Weights of a small GPT-style language model, trained from scratch on English Wikipedia: 14 layers.
MLP neurons of a small language model. Each row is named by its layer, matrix (down: output weights) and neuron, and shows model dimensions 16-79. Each number is 50 + 12 x the weight over its row's rms, rounded and kept within 0 to 99. A neuron's up and down rows have the sign that makes its largest values positive.
Before each neuron's rows, "fires before" lists the tokens most often just after its 100 highest values on Wikipedia text that the model never trained on.

fires before: "| ", "|", "of "
L9.down78:53 37 41 34 44 29 76 51 67 35 61 53 55 60 60 40 32 29 42 28 36 57 33 66 43 49 67 56 39 58 58 46 64 33 47 63 40 59 52 43 63 34 28 57 27 44 58 35 70 26 59 66 50 55 30 54 52 45 49 71 58 61 55 57

fires before: "; ", "ed ", "s"
L11.down168:32 33 55 64 46 68 64 68 48 78 52 24 52 61 20 46 56 50 43 28 51 58 39 64 48 24 43 35 39 62 53 58 38 35 53 43 47 72 57 71 43 71 45 30 42 51 50 39 64 43 56 32 47 47 28 63 45 50 83 56 36 46 50 35

fires before: "ue ", "d", "k ", "u", "k", "th "
L9.down1018:76 37 52 42 53 46 58 62 57 43 42 50 56 41 55 44 46 49 33 36 23 31 58 64 43 54 45 53 46 52 54 52 50 54 29 46 33 62 40 48 54 49 42 32 50 58 47 38 14 69 43 65 43 60 34 39 47 52 41 50 71 41 42 51

fires before: "ed ", "n ", "um", "um ", "e ", "ement "
L2.down282:45 60 56 57 46 69 64 57 48 43 47 24 46 59 44 38 45 43 40 44 45 57 37 56 38 47 46 56 47 44 38 66 45 43 30 59 47 71 52 44 66 59 70 53 60 77 62 46 59 32 62 45 52 67 39 46 42 51 42 56 57 52 54 51

fires before: "| ", "th"
L6.down907:53 54 58 54 44 49 55 39 70 40 37 21 41 56 30 37 23 41 47 51 50 66 43 50 50 52 48 60 46 59 41 46 63 34 39 56 55 49 40 52 52 51 38 37 47 59 51 52 44 24 38 50 33 53 26 55 39 63 51 56 52 62 68 41

fires before: ", ", "r", "s", "s ", ". "
L5.down482:65 43 37 25 59 64 71 43 53 42 48 52 55 42 62 46 54 39 57 65 61 58 34 65 75 55 52 45 65 56 43 43 54 49 45 39 58 64 45 52 38 67 51 67 43 55 49 55 51 60 41 22 67 48 46 26 52 77 45 55 68 47 53 65

fires before: "s ", ", ", " ", "y ", "in"
L6.down48:66 35 47 29 56 59 68 68 41 41 56 72 38 47 57 82 50 47 60 66 42 42 49 48 75 59 38 55 40 60 40 50 54 33 50 46 40 51 41 38 52 27 56 60 47 36 50 64 65 71 65 47 51 49 60 41 42 41 57 49 59 59 64 57

fires before: "al ", ", ", "s", ".", "ally "
L6.down2:47 38 46 54 49 67 47 56 50 56 66 42 49 52 44 44 45 41 43 38 44 35 47 49 49 39 51 50 73 49 36 64 61 42 51 76 48 50 57 54 43 56 59 46 36 55 68 40 58 71 25 00 54 37 41 64 50 41 54 57 44 33 62 42

fires before: "ing ", "e ", "in ", "ed ", "of ", "e"
L11.down45:60 49 38 45 49 32 62 55 34 37 59 48 32 49 37 48 32 26 43 44 57 52 56 54 49 42 44 66 69 56 61 40 52 49 40 53 45 58 73 51 47 43 43 51 44 35 51 38 30 49 27 70 51 56 51 54 49 34 45 52 45 25 58 40

fires before: "at", "en ", "et ", "ed ", "rit", "ill"
L11.down707:16 48 58 57 60 72 55 54 62 86 68 45 42 68 50 52 49 64 50 42 47 49 32 60 35 57 42 29 66 64 59 50 48 65 56 61 42 80 51 37 42 62 50 28 50 58 56 47 36 43 51 80 64 46 59 47 48 46 55 66 52 35 49 31

fires before: "ue ", "o", "p", "G", "u", "A"
L11.down600:70 70 54 50 39 24 76 37 50 41 44 51 60 39 50 60 56 56 35 43 35 51 63 51 56 48 45 33 31 48 62 60 48 35 45 52 40 70 69 58 30 67 57 45 63 54 59 50 53 55 45 55 24 40 37 39 49 63 58 30 71 65 20 51

fires before: "ased ", "ase ", "as", "ed ", "le", "iti"
L6.down444:48 66 51 40 46 42 54 51 38 42 70 56 32 62 37 50 47 38 59 36 39 53 59 50 48 57 22 48 53 48 55 51 39 40 48 52 34 22 51 52 39 34 37 50 55 38 59 45 72 46 50 60 53 53 50 71 45 63 56 50 61 33 39 27

fires before: "ased ", "ase ", "as", "re ", "ec", "ain"
L2.down1000:47 41 68 57 50 31 33 57 61 50 52 47 55 59 33 49 46 40 33 42 59 53 60 54 30 59 44 45 34 55 35 57 47 65 64 54 68 31 42 51 43 38 43 57 59 56 41 51 70 62 52 55 54 55 77 67 61 64 52 38 50 30 41 42

fires before: "of ", "s ", "s", " "
L9.down291:46 29 35 43 42 65 55 85 61 53 30 48 51 48 58 57 62 40 44 36 55 37 48 51 49 41 32 51 58 32 35 36 45 29 58 70 46 67 39 70 59 44 77 19 62 21 69 75 56 67 60 59 60 55 47 40 40 61 43 53 57 60 41 45

fires before: " ", "u", "t ", "d", "e", "ate "
L4.down820:58 41 50 37 63 53 49 45 63 34 63 38 58 45 38 35 38 47 48 80 34 47 53 60 44 44 38 55 40 34 34 44 40 70 17 47 37 49 29 66 55 57 49 42 73 52 38 57 60 51 39 44 42 38 35 51 57 47 58 45 54 64 52 68

fires before: "ed ", "ate ", "pos", "on ", "'"
L2.down504:43 58 56 54 45 55 49 69 37 60 35 30 40 50 35 66 41 41 44 44 59 56 66 50 38 33 46 40 56 54 49 40 31 48 45 42 56 52 57 57 54 62 37 41 64 48 39 49 33 59 29 07 47 44 53 51 48 43 38 32 43 27 68 44

fires before: "ue ", "y ", "o ", "u", "sion"
L4.down267:57 59 30 34 58 60 50 39 68 36 48 76 33 33 35 45 43 60 57 39 58 43 64 55 40 55 38 53 30 38 54 54 84 73 48 45 31 32 24 49 46 42 36 55 48 42 46 31 45 56 50 81 42 59 59 43 60 74 61 54 66 65 43 48